config.toml
num_hidden_layers = 16
hidden_size = 640
num_attention_heads = 10
num_key_value_heads = 10
head_dim = 64
intermediate_size = 2560
vocab_size = 14143
hidden_act = "tanh_gelu"
norm = "layernorm"
norm_place = "pre"
norm_eps = 1e-05
positions = "learned"
qk_norm = false
attn_scale = 0.125
bias = "all"
tie_word_embeddings = true
parallel_block = false
init = "uniform"
init_std_qkv = 0.0317
init_std_o = 0.0
init_std_up = 0.0317
init_std_down = 0.0
optimizer = "muon_variant"
learning_rate = 0.00103
beta1 = 0.9
weight_decay = 0.14
lr_head = 0.00747
max_grad_norm = 2.0
warmup_steps = 200
schedule = "wsd"
decay_fraction = 1.0
decay_shape = "linear"
final_lr_fraction = 0.02
batch_tokens = 131072
max_seq_len = 768
doc_mask = true
z_loss = 1e-05
train_tokens = 701900000
max_steps = 5356
dataset = "wikipedia_en"
MLP neurons of a small language model. Each row is named by its layer, matrix (up: input weights) and neuron, and shows model dimensions 229-420. Each number is 128 + 32 x the weight over its row's rms, rounded and kept within 0 to 255. Numbers have three digits each.
A block is one neuron, or neurons of one layer that tend to fire together. After each block is what it responds to, as a language model described it from the Wikipedia text at the highest values.

L2.up2382:126157166162138026135185116201111119153134122137117171144131115115195208203093098162175141146126142105131170150150115130138124121151115149111144107115076114133114063152160092108091162128116161091113093157117092131149059173176059170078150133089154124101142093153139164095132120086140119112106177130111098069158105154085102173123103122181104166119121141126133102138116055083108063076116099081137164181085157104122113057133136092179127155147136120106116150102190114137110106134116136089138104050134096114135141169169110155138139124123166154143144107127166116146104142175177167158
Responds to: Plural noun endings

L2.up2005:130147110079096095121175184093129118120090073127145195174040130122138179137138122060155132157200134108104112074129118160087153121128143118227143068186089164124134121112132063098141204139105078133101120096144132107118197103114120136127121189058078161125135135128135075155147115127093148176126195147143141124166140211091140062155147117104099129128167105092145087105160147136132156073131180156129155140154109148101144151139156128150124106108146122137145068143159215138123169163137161091098109116155128135126103131158073172153117128111096065102108186169093182158146095112104101112
Responds to: Letter h / pronoun he

L5.up1991:054110119118117102177158122068103126179162116150152164134174120172136140130164174154095115129123138116199128181020053111124186132138103122098153136132160127167144135095140090113109100077159129145121107144079142090100163163100094050111181187104192120092124110151179117076191071094126184117104117065123093144169079084113114133142155198157062151099097077184074146183063166101127107138183127103141145102145123122145094128120117098102113148063093154133145153134173219165139081095132136167130128142116122107139110154093075113117125103173098121142134073155161103123162133109138134096
L5.up2144:121168120132154115062148046115144132114134163151134189167150116151151100160082118105122168119100179156145147152078121113101160148114148124074160126133135168104083126143121138103134120121179175142098137139136124085144171168152144159138121189167121114114169179145076179108100179120093155160036164140153091090082151145166081175126166113159125133101075151087095158163123147115128135134133102105127136127080183151107141091143120101111104173163140148081112123122118125113115086124102190178099101102183135116131088180091090135123142175092146104108127101116103137155118087115114129086
L5.up2278:097131123146089115161103135136099134116137151112146105172171159107096098118130105123143161119167133161179116095077106141110142166169124111137147123171176144092184096157094050134132127155148215159137062131171135113132184142091104094190150117165166086103115103167068094125148148158179137129168095120110137085077106087073089049170092128085131173170121098165052155176135100132080169127139174163055121193142115133132136139122130169129163144123137131149098079137159134156076090114082109119145126134177169172095101121153160100112159121127119191147112156095187118156109123095151152179
L5.up2485:161075114096072128125127103126137132154156133156079160136161089154095197182098095129108117133103105113150147161103132138099109137169114141146211123162121153111101081169082156135085117097119162114124145127104107136138124104155106150141107122136180087161108118207183100131141126114108140107110160106129090099139175126142151115122163087125094138086118128059092158168132113170172161121089131126157078100181054101130155127139109110178154098097169113118135130127125163103130101098123110156111155158200190104125118175163127137105088152105146128112145106145140192126141124081158142089
Responds to: Album personnel instrument credits

L11.up764:101172174130164109131132111130150080078142139126175153158108111189124168152108090131099059094150172135147120147079139135087186158199157135150143144146097140178097171137167121129172191131074103107153187107148145145109129107094162117115106103115180135146123189152180139156115170119099081115119162097120175141106127135098152192127188124121133184072107155078111163154119100120130087197096140133132174061170130137130168107124099093098095113131127144118086109122173156190121148125110098151139060150138126151095102154153129041073132120128084193105134134126145118099099141080115117069
L11.up1446:132131100128164132133129130123104129099105133176131107104067117105151120145140115127136141136142124100158149147116057128081057079091145151092131109114077096140158068122114128095122108184184166050133083089182087153138086128162049137076134150180150116105132168126147205137059178178201111138125180128128140123151165187111106093123124099140107165114135097094156127119140112092066124134129115122086114118083146070083112111135120122108123195167117178139083137146171162130161125172196130146157227126178164170098180159089117131135072111119122118145123141125161138123135108097087143158
L11.up2114:141133149143108141138131170155120073055195106075112083111124149118094107141091139167088124140157110107117173154098064117131103079157099141105154135132083063105140110113159124093143086165190171164146156127138098117135150081083151066165110141165191121093173156143131106202112194118115112194109124105131155120074184143106163145170143122157091120112187112103112164134118117141136140106203138130136138171151139095129158167143092159107111123118134119091061119144131093151145174089088126181115137143140166126119135126106090139099120134105131166061111141130099149136039110103101117190
L11.up2263:139110092051144167101153083199127077117161129155164132123128132127142129099146088119170041083076167171102156126124078082108163093136140138083138106143061156186086162154171183069107061083110186178147062116140116173139118145148146126159180160182130118120099145147097134123128167148172180117140082119182096120091145126115125185130126107102117153140161140091121170091096082112109103118112128107154127173132090119111144205124157119160141157115160171151095182117129124100121124155129147120155136110170127122097142109095154142061163094100104091048160103147134197161084165118195155157
Responds to: Split-off initial b

L11.up757:133176121174142083094093139055131118169125161147112092171118058120146115122082078127043119126126118133185122129119163203140121166096176174171173140118167139100095152101134085184118176103136110081101126137102113154123120126177138164098122147122143153081148084177130143182124147057117126132099138103114124146103180158158095173128102089166166069103095097149077133134120148090137149162113145155176133077126113185209093106151178167186136101125164061133148131106117100090099114114163130078119102155134192109143097108113149159137134123154149182104152146090101150173149141088103155151
L11.up1624:110139127090083149183081167157109088103133138149128113139112141097122137149067103143176083177116146145193141176079112164158121113125089207162119149134168114125118163166144103164136107108118158142132144123138193147157126093071096189112089138169186125123177110180193169143098092127127127112159121105116083125112160096111151138168155080121051102141149164181118133103162128136151133126141175114109152130111090100194188112130130176145130065097057077145133158092150120128117123118135076113154089172228104160124150186159072168100157161166158160109141156096075105156092119100118079108
L11.up1975:165122108170130128157173139125114169124076201184129160190112114123068113181134140095091099132177139141115158130098129086159102104120176143115162070138121112052118114153088086143147083121152146185109114125100137141113128139120111082167183165145157095113116133157138079127179165097123139127147198183101141131090110120093196072108110129159131179091151139160130147149113126126132162133110110141152172116125100137144142113068132089185112129127171170149153105206091117099169084094178080125170156161173066100099126156155075111155050155136120094109142086119102184154161131127119104076
L11.up2104:099135088176103125120123140149079136132143164092113142065159135106087157154070139134145101140093112180133073118101117113141121124119127167135207204106134145096182077181120122103175110050099147128171079086144114144147127110125141110126115166166115093172166118105140128149133149123132138118107172143074151110170178109128116139151186109179102110138139157093128137093143186085120105110156103164118094125121088124179153133114141140120099185169134149080088109093114110187097056120105059132146142117159170162148189191207113105132100144121099179160181143183125139156112160126070131182
Responds to: Musician-role slot in credits

L5.up133:139227137129126140112141068108121140098167099142142182124082149094121120120134120142103141156084155148173125146093150184145092142167133086119141095129143110126136134067091047088146156131198140120113133165078085107139075056123127164110120143142160146154086162085108126103179113118126055128166161026110033144142108164132133064140161194132131155139157107103199117151138143028109143194125166094145156091135100102133095083150207129118110120135121134144111166139071085166196118109155153217169096124154153211071080096124106153164091093179095149143134063144148132149155121094086109146
L5.up159:057134148112102134167115111174110087088164048049191125090137141159121149148104125098142145106140103091073107136131082083059194095113147114173096145162159076124128120170097090049090132047158181118099168130064079074170094170208136072140124090101167159107055127167148107143170142164089116189106170062135145089119078143127144117140098106151139154124098074136104089156111156151093131061163127103165158157106138135183164090152154142136153160095208124131130098167156132178134147177135093164072120112113108119127059133140169168162128148151123132138117097099134094157147130102064111169
L5.up633:135097108149070122125088068104164138138120117146136117146149160154127147129130083077169196110084127084158150105088098114104137128109139142090127090147139149075200164177099119154126133106160109145145084102142151075120111156112135171173104144109123142085160156113118120110093153145086060123108160108088087068091130164119129149091117134079159168128128122164114096096148175122144151189171109123131168084122114126200098061083143119071192127121178124169064107186072106173114155169116104141167154140121157102080088158089112132059214161100105112122178153089137194177102119126144170105
L5.up1672:163094096134132074132196206117135080136111165154109085107071130134093114123113144121136073104125132142115136162142105156169109092180165118112079113177171112107136165113133063127133072160159131190137101104091167131177090182083182136185097155173116181156113155132129111111108144156164047150082134091151138101173118158092115119140087148099203094116140133155169088079107156142133113117123122153166137117043149113134144117139121131117123079183119120106148050146138150153122123144120144172144075121105103136069139128126081139118154144117157113143145117094127081135136144057073095081
Responds to: Split word-initial h/b

L11.up330:158112133076130122106042111167202179127125164169178114108100146120112176124115135172125124123111089152100093133158138128083113166146142152131148143164125158098112139134095173084100101138142099171155152124111109147088107091079168101128195127138177137090103144191151083164101113102102137147110085149175167128152088141112096099088080114102155112087163124088139067158147077173104121140128116157112170100077166138143126190176179099115096123159120165089161143093149121147173107164163125111091163107152129175093091101112115113202145145161113109127104144147095123139126081146117100154
L11.up2061:069161103116116087122111098114132156141097086122173119128115072071142080095088129082094201159086174160122142117141113162090102110088132101137151155161168102098176130129148134117149135125129107075094142074126100111104142119131159116084160119100180060076141137172120084151130109096144163087157091058127101140149159135179120132163127093128144167149140123143163163195067121077133053115135146141188189122125115125189166161114110127142160130053138164072093052128102078142187131138119083222204136130098087109170105162143154205117099132161188124113110228083122211113179118097105102052
L11.up2202:104125127096120151133109096110186164137086157132215128133070126127150113110130136153129132144092138175087090122135141169117139116180073147134147109091132135124140152137163155078102132143174135073154147152134094125083102124113097116142157120110213128110188142175189200136119071106133127132055090086097199074133109080164103115163117191138142159105113167093108115157145140140089124127151172093107115078165096130130077184135096144170088126101105165155110104130063105107120098157101137123156138104116141120167126152117153137099108181121104130121135116103201179154102084169075140133
L11.up2237:115114148091117098096126112104101123163199143077136131068064134137127108119096150116079216191172126090166147183109067156194116167135187112131131076094101185135070112139193125123132148151099142123152144096074118115088136132141084159132108129121143049125176154167109136100121129142122090106103138121100133107144120108128139144164120159142159103156156149109133135157091140175095161155081167134174124081153126133127101149162196151081154174126103121127094120090130114109165113140064126112083156168145148105084135180106154094137116076097127106153098080096107133118116131163199127130
Responds to: Word-start fragments before vowels

L5.up1394:111115122173091092150084183152051128116109131127178103098179089161178141095143150148063128090123109128140112084129092133158079128061098190076147113105111170066162148136119125138141071102122116106139103096169149083133138133102140082154168126160145157110090191112118125142116168115151118100139192146113137113122125153104115131198070165111140140108120091141106144189167098101156110126161145212175125146159171119090108134117124148081104140108157164127140147107142129123158071142137066071086142131106141076176110133170088121123058144106143185150086128108154117157063160126166114132
L5.up1412:117151148116128166107148075125149117092106121136206075110139159134070172088149115139112135155154133121130082136073099184157124125127125182144059153175167162060132117100202073142138012104142130135144159081173133181127124113159093133094163121157139160138136146134147068124153157125177115104139212154133143120124120123145117105127168110117150163083115143151127151098100159167081125163112119111148106120153130167124096125075127106101111158195126127090144102130051124094171207161154158136147187175151089039124169130122114095152130085092183133047149140089088149101112180118113084144
L5.up1621:117170129082126146108075147058104129072125160115118154107131096142151110149153086182142208145094098167104095121115177112062123180126086091123111114138117156123119155116127188157129104082090106122229166103095107093184172106160172089140133180106135090086096123184100115117125111147127138204113080085101144087200119127129065171201131106100118104136084167140159107105137130080195132164148179155184120122128133057168095183106146109109047188100114122183082078114162140128145127144057107145156113114062072153174150117072145121116060124109138161148107136066120173101137112105108194110
L5.up1960:087149103122147100148103084155094067123095106136171117110139134174163089098115122107105158144168156141162154145175112079093161139174081101121154127111107138173126133125121139169117161194127067101161122102095115175136126127097164087098128131122115141089140107157119131092116076153080064141182121068139156113126186145143155139119156076138126168124179116128131165125170093025103162142108182145148095139161094139134136165094100085091131109145090137117128121092125101128162078150149097174113138143115135168091152123111150138166095156091147137120155094125141106074139119138179127153
Responds to: Infinitival "to" before verbs

L2.up1727:151102129114126098145135178085194108094171123203091071121113143103116138070094114164075118066170089173133159124161108103119154143134164118127122161100178145164098040072128175191115149150128168164099123123113114120167169130083134128122111107117113175134127093133087135148118145145094133104168178142147153117085173188153108149115139077137111117118132104087140150083130142114137125139113112151137116149146142143146140088181138195143148159119132061142196126143095106113184131112112101136118132115157129109123091103195108158101130036117203208070138082130174130107119098128179048099
Responds to: List item starts

L2.up1350:144145122096165117131080122122110152157082137166164131160135107136126164163142121188131119099175134089138108086165125133132173115133136139095164149138102118134133131152167099113161114144138083080126112150118139099067094143164132144125133100145163176130202164168103139111167118117160137115127129165197172154099145147120101100092092181141117084121086104111156108166118098142124065131108184158147138127172148176104150118043156132080098138075159170156058116154086093112108084140154145178099142136096142122153142164103095122115106192066195160125094176185144125189098111161105146178
Responds to: Stats table cell separators

L11.up140:130085113107080141092156095130145102126094181156119133073173128117124147118177075167139130131188117086099164151140112153130130133079126110128090098099148176203114130138112086171114088151093131137066067089166127135181155110149127074075090132101112137145127109164114135134124090111136135112096078169122139158096167126167120149165109106165167112111144126128102121130165149147134097080150095168112115098125178164155131149152129076091106091141104127086132101085108191102160211203080093125138149131072086101160143129103081167086072174079089149083106092064142126097157125097090143084
L11.up313:094112158193110118118105130100119191085155131152162166097117112124102126106119190158066170133148112032107144099164191102120166157103118119182085119178140149134134134137118151162082165120167124186112132091180150131148209159141137119154128194114178039140107121146175066083169143131130190137071161169132141173071136154131154130145152153148184149154164142122145111138137062148118124073100154140136154126160156102131162105138105164125137107113164138099106072124045147182165169115091098106114099124140192134140174148097140185141129085140141129081105132158202124168136112090107136102
L11.up439:125114155077102144157143113093151132154111134121134138108162159125092155099125146143107120175136126115094142137111106108199080107075169144130085143141135139078161175119190126147107173200121107158088130163141161163132153109151104073109143137119168115089089087167133121139135139168171105129080121146183179172167147158118113169116153110148170144141118063109149092153137097083086127153149091113162182120183098116118091155108089087088138100181112135163133083127135144085171147137164133102120155190161097127102072114112138102151140061103161182140151039107133116099139170191079127139
L11.up2096:119149073148153103137162132091133150140164133104114118111159096131174122149133151137066152101123150071158053140145123117152103139065128148117117120151195129143130129137108055107113137127118157129137062195118159067120063154110120173132195165067155085146110150114099156130103120130143178068097125076077123117138139122166153174083127069128161136117148082105131145114203148102088061102161152118128062164135080125169079127134162070134086118091145112139065136126113199165160153087163109116151080132131141133139126118107204122071067103139166146123133121102118121076126104113104111122
Responds to: Pre-verb auxiliaries and "to"

L2.up1549:086099165165063081146139120091086106127137110162104142139179093141146143125053178084148132136162099106091123086119128110144177101066146113161139056152135148127171102108112111153110153150083108113061144111058183123103120041152130069128111130078112114113168154119132152080110092181168096085196146135112141100160115036107156132097134057153130127123108092152170158159164200138134098154130149128147148102141171157191156137069140138127116163061066176156146177118101124129113132096098122129135116109129148117115171124144098112123080185167175155132154168160085135145131132082144176095
Responds to: Mid-word vowel fragments

L5.up851:095186158166163135167120123127153147149108074061164132128150133118135178161148167138132119116143099145138088181094134098173172063070064124155163118108112100088141113131127175127127158124153139115093089080170144131149151147107098176159138110066040133137138105147197136182124137134140167088206165117138114134144165111155104102150153163171116071144190130184122172090149058160057083114107145158152156132115079115165106141111141112050141162126110096102232138111112177134139139132132115144096120145093156054130172162133190120117103149115134148107073101087089090137072156082148147102
L5.up893:123141117172129104128122117151129109191099092133148136171095169194095099123108053109127123129111183057130125137129128173127143180094161124136115131176148106157133131125160071117151121146158066119094115104184090144160169129098152134108098157152220102140110170101112124148117105065092106164122127109114126145072100087154133185139167121071158091144162152152094149168113111140128101159115087120164142085126098060092120106113170074126152153204071123124160103112119147179113113127161084145142039121107055142151157149126110121146106142154095103084172132191156157106137100104179159106
L5.up1870:106102144115156137170150111093129112105075151062161117173141177147144100132131151126063091119093123099084150137074147080078100143091109146172155104101123043108156076156084085152105075131183127116066082135118103099169152168092104153151120114136122214137125162120082119082111126174127144146051175149138168029146142130063167122146124140187151130135161170112189164135158181101124109092108112123108160087142128158165130094144162117068089088134166074134156193159091144189133142065150153086159098090174180093128160118147120107086111188192123166160133134067167119141177105118136101129
L5.up2475:104128185109138089186121016150158127138123105089173160098153120172141123139131136097137133102060177164114070163125083156099080080174094146116135119091144117196075101122090106136076130128109106091086185196099144126131127108144166130108129132124122162159118179093172138161111183126173119146083071208148118110110147114126184129121141160151141180177164109053120107061151141074151135107107137154122135093137111129152093147163169124130131122119067125135121127119106119168056118108038130136138123075102130116156140105100097072133096137145182134156124168143102079157087093111151126121
Responds to: Early e-syllable word pieces

L11.up143:058073084136101097132120208147107144124169104142070040143129140141121144088137157098069132166072167117081148087142100178131134185078115140152161096143126151098174102092169158105176152112156140155177116096115095090102162104118135115192133151133090085118109134102136142135122134166115096171088123120154168099102178135192118099111125098163112153109117143091126069084174097151115119090152186101124085144129159142126081125179142137131127102127116190131144112063118113128151092139109096072133156175148172065131180116186136108097184106125115134096151152123129158026175156118165139116
L11.up145:098085110103123126146174145160090125138119103150045007147177186160118168172142160202121161178120157145141158109119130165115056120085135123133108096145166051134101105120110129155133131151130119152122050117166082128153118157135131096135111108113138128077117121163108181058111107143110137124104097111128174164119117110128100129112106136133173122145132081138103055115150147085127124128143105110103127171116102146078087149096161100102099110138141128099107164121153130080166169148079113136115117179177104156121128216137137158084113100129106167071125125125116106074132132179064108125
L11.up1341:153117076122117193110134140201119118152069149111109112158131107149205129122124085180099160100143154113112129164102145135133097176132146146084107155170143118153164108200139157115136093185166152150128093118144156090148149124163149116120093143115133071143105100110114151136119141130087102082144156064084118130125169182176107078099125209117161141116168128107109091105103119140160101144141106091146114167118110130101152111130163092101149121119135163134177115148165075117130126120154125156133123103111133094126167145108123161072112075120086148135124126075137175091087142173143133100
L11.up1767:123169088103105163125182133125091150128127107069103111150193105141122160169105124133080196125126074111116054099152089139040117118121171183129170121154090117123186091102140173096148093169143127198091135101117129117179162192100053151113073079079071123108160106112146147102115157166128123150145071133119200093123162090128084149103139124111166139098198087096092101086130098115125100096171060107098158136107129133119145164122131137132153165148082174189139125113129140069104126103119180171139121131157107133135164136167136102092123153099088104125111167118127121094188084140118103160
Responds to: Split finite verb stems

L5.up54:125131167110137118121110143066110110196079104143135090157079082079176123183150143116121096110095101078109107025103116193139139093111144113077177152155162141113107112146200094191100179165128117156106154114157105101129126117105195171167151115109106150107156076105139174120100169099160144116088104128116098105083136121134111094141188136085170117145086167128099161127174102136214139144133129120141157134132150165131156109132143153149107076103102094092143160153139138111156125100141158139126110149156104131061155162134109072132150046047129153190181085132143140099112058205107069114
L5.up1021:160162075169143088112130140119076120146129124120158135123115153113172156140081074076156136181107121071111092178113122179137128156139139126134171147156139151173173133112108123097099138099113128087112167100128164132131083153125159114133151105109187166131101102125120126106107096151097094102142167154092175087131172128048156146181155155137167122126196171024143133175076134078168160178136154105163112162124164127117143095149090153126114134137109094074082105170111176135141101107200180133067158156057180105164126143135090179115160137131105138132135149180120216142161144119136107132
L5.up1397:119158097125143169092085137156141076095139149125149070092094147080106078142124158151174133123109099099149090087130186089121191125154103157159117082107178168162077141144091132125143160088200145107155118131076113116089108150099101120159120162138113139059134171089152139147119050115122089142158160135061090106115132134122203076144150119118159149116129154181113122166166136164161136107131174111076100126130164156125113152151159198116149101151127075109124171126105090100132145105149150108102164181163213139088081105134153138127184153131107119092185131125095170151138135138131096107
L5.up1950:162183159121151163066107116197088096112124140176110158130182109070119163127088069111204167118112142098137117110101112118141153160121133130205126145051080182060116152154130124127152183091136127139155147195091102060117123083155125158153075114167115125121126147161089130069148137146131056083141119062104139092168151111136112094119118051179105078121134128152163161152125092147163112142114129171156122172120169165215094137203167114149151123138094178136117109128138143089089140080126125118128132161115132140111122161159139134185149136154162092120126106127140126200136160147089092138
Responds to: Stats table cell separators

L11.up251:115128140130085142193100076160086055096124139134173127214110145136089150111171103168137159103164043140192121131105129150127163156067128135150126161123129135147122141065142117135149164116112178130180095150119125143120128154167121092095081132135085132080121133130176204166134103154072079131083157157146130089116113108129077083171101165164041119099144087120124091118144080089147122093153130184154139146132153128171145056199157154123075147117140119187204152095128114191126142117107089133107129076143190089133123198117150135211135159164189122127106115163084132154087140104148141171
L11.up849:068180160171078102102130143074195160136117161141176100145112168077073122140120161091106134115136166101118118115137156138106128157136168118119146123086103094159107128168175115123087117167163192125063102132032130135159146191141109133095134078159160188140138141107064137176135106171142081069059165124136165157112074096159108079151099059071160158104146155148141064153124073130154086139104183113139144146155144136134076115125173157148111131103133130149130141129116105184103090132168116121130087069098117186080101106106128160108115133141153135057150153166156107215134186138107102137
L11.up1163:179141137155137166176149151143129095059127118162154149160122143099145122101122134107078113088131180089116112081167186122123113139166136169093148150082129091126130143119160156195149139078121190079127102149089088104112122092162133086117175061113154111148145101103175111138199091135136102129198134103130105085080091182101149136095153128108141123156123119132164134149142141167135095093096132134140158147069172136136143183092171084182135173175173139141121115115103112108166181081113141083115140071129112121151156117111093150129159101165139116023161168100072129121133138090082129094
L11.up2048:152148140190198157142132141136110115142069113145128161151094112121059134088090150145118160076116134081087085131150134120136093157097118134117186132115075083089169132108150118123131129121181178149121133084070151131101133079101165158071114171176112139177116108089116110185128119160190089151120112101091104142174166097168142121137097129129107166080091132126123134072140122136137149111066129181136143108127117155148091113139111135153132142077112050073166145146062119099116091112128153125148145105099189096120142153119209105150125125135173145067156196134081113149100092160137152170
Responds to: Separator before next number

L11.up735:129186080165122106075146095147102139099130109122121091169137118155131135156188156147131129183118096130130102142115157124105132142078146120103106170113179138135122121129128097113138036127181175117075110083165153169177099134142112126093073112162094134078183117104088135152150090077084171168127059138051112128132125173148092134137083068080099124148108169154097143150156106093158115089130160078145150149108094078052095117126109167138118129125197120106115148139159139102061199139079171159129096178103128099114130067158125109151065153077119168151139140099151139126098207162125181108
L11.up741:172115124147146126156121128130112107091116144153096123169185117164098156144140157146082173135093083098094161129127107120120121123131161120097127044153124111160127109115115056091110114148138136167093121127157121148162084118130141142127151110098081165137149117132084097100099104122144196176102143112080144120110097154158156140101154129141123176132130116111154124157105093091138123111171061149131157141183137152118104089148112106139100107180178154101125176142100198136172099079125125170116192132116139097181122076082127060121091124083150171106123089136076128097139082128162157127
L11.up1564:089145123130145173091177155171156115168099149204142051219173099129134125157123184127124108118167107136148100058145114130173150162152117158155114148075118160103126139106104142129182090190142111130161140119201151128143161129152150123134118123109092192058172078148115129112119104060071119063118140131116100096124119074150122118165089088146161148077100125141123165164126135136121067136110132146131070084166165112105170155070108154138110079117194143074113131177184140111100149097142126157044111138092110117196093127147105105128128138139164137161167135086063078100119162111102154143
L11.up1905:002139121118182209089104090135114143129132143147089107209155109183115137079122148130099081140137118128142152115150135131142148140145114147127166111118189159125114095147134091105084182177151145161089135086125108102142123126109054122164119106173148142056173125077057163148068101105130099145145153082115164161096113128154129098107174154163137131183071064154108125128131078143103131155113100094106140115158110125111171177103157142134132105127196140126084138186129169096121158133108149155106156135155144116154096139125107086117127170121071198174151158123126053129176139170065143132
Responds to: Head noun after "a"

L5.up31:126101088153143179147150125212183055106168105141082170171142140126151079117101155119105123153108139142150176111148120105116143148154141176161172108124131072128070104110144144158136128162171144175125137125129161083154103186180162107085124162102118164128101156148149109130129146100114178098131162075129193149102067056141145085154110108144139184121130112148142057109108134144122242111081165124098145115210145101099113117149179094102105078166144083154153130134144207135061175166094150110097137134084168128116179160127140158130146107134176166101185104113100171111041193169205096171
L5.up965:088133176078047159147083140144139148086128124119128080206118123159162141129130164109147150174110146071111153171128164115141102130091131120069163138165140121108125150173122143099164085112104109195112074153111136063085108132166152114097148127176149162122147081114127150155160134141144157144160162076101099166077096108196158137112107178162114124153129105168128127161096091061121142135136109112092159127164142146103122131175146138101119164201198127115136142138103111080085125154142122134088157109109148179134204178136111148108087200104123134165105161140103108070163166084114156121
L5.up1228:114115071129123148142057136134147156153154151104141093140160109132106099089056165140159082108162123122120119135152150079163105112119116145106166137115153119135099159162181107105114143131104166126093154133051145121154120063117058087179095168129070128114141094104142102104139145153104094189099214104171141180134161101146042140131160101158118179129128096127183083196132130185146096102134122099086156085142164117122155148124150205120066123154144133162072151125056154110141109138093157106034148174128166117111160185131123171126117106154135135166129141079136114207157157097122132148
L5.up1531:127157145119161174166139144215161114133096149165125165190118108182120153110097104168183110115118116097174187147154124116120103140114132134132134157124105125111055145145148114136133102137133131177143173179099068108144143153169130036079153107073181150141107102142100126087127116117143135118162130105134142183167114126130142066102142115132096116149125064050099124197112153126070133125125165061103126097145166142073106139154154203148074088128123121147093192095151147093125154123098139074130061070120098110093174184152083138117056164105171170169201150134128146136076172140131187102
Responds to: Word-completing final pieces

L2.up1168:141132115111088191135167125139158073139120092149122069163193139173134114155066145099123107088169127170098133154144136125195127171101183116168093162129167125150075133125106113146146119124157124148080112117140179134098147168110107142153070146161084172131127096081115134154120113114088104170095163116076213076143110188147179129121251079142150056172102183152189163074115131156108124148159102124112145083108151096141136139093132092136106196183117085097221103148115072097074134136138121094126147146090136132171158126170152136158114105154103153083140135146165122187081153159081128107
Responds to: Clause's main verb onset

L5.up500:104144140110103138111093103098114147119174099154152056173151145179103142131120124088152132136163140111108102106115110118099099157151143133135078154131137145113127129156151071123124131159122180130104088136156165099181114121123117180141160156153133115121157162141034099146149123165068106128147075098131158105078156146128132102137178149145176097114111137197135065098145111136114135177130132119107105182083104134158122158149182090115141098185085232111117094076067031108094100162104137128106144185171129128183126132125172141125149130122122190052064143061165095078154119105131186151
L5.up676:113153139154164117167126118113119187159079150133186089113147120129089123159141147086175158100096156124066139134111116098126131167131113099171096113182140109106116081129128149111108114137168175117148098121146147135091145066115094196155120142156147109113172172161147132108160099119100100198111086152151081133130145108198114091079177170135155125123137177120116138074091121143108111134123131121104088166137096073142192122153140137115080108088172153170168099107135074156155100114116127067114144150151135108117114142131124113119169135097171130140167090126156127116133077105173118121
L5.up1539:162156098090118149188093108091138135147127117121090119106108116121131118137106127113073161054136196153116142100125112142125115154089122054157137132109160130100097125170109133092161029124119102106100106140090173164138085125056061111121085154147162061144155124152172131152091132130151148164173082082140143099063116163130154176109155100191109118124108135144088109136140147143179174140120087066131135078105119160134077136102190157108075091083136101100118100120112078160101174080158130111143112130164134129161158176108144136097112146200124166088105180153115091103151156155140146118
L5.up2054:094067074076108138167126132110114090147123085130149116174112099104089136102198179134126088134093154082075143062137168123119118152146097104082121129067059117084163144195104149145112111176102108125145101154181138106099088132108130110162116145154138142092153139175102168134136146144189151119105110128064141158079121153167090089088113105132116113122169097192122108132150131092154086127093148174124150110136131051161115142160215096137101137171128096174089135157139103134107090050138112183133128140145114113126141168117092139123055149157176195169166126073201104149138136121111208144
Responds to: Verb after subject name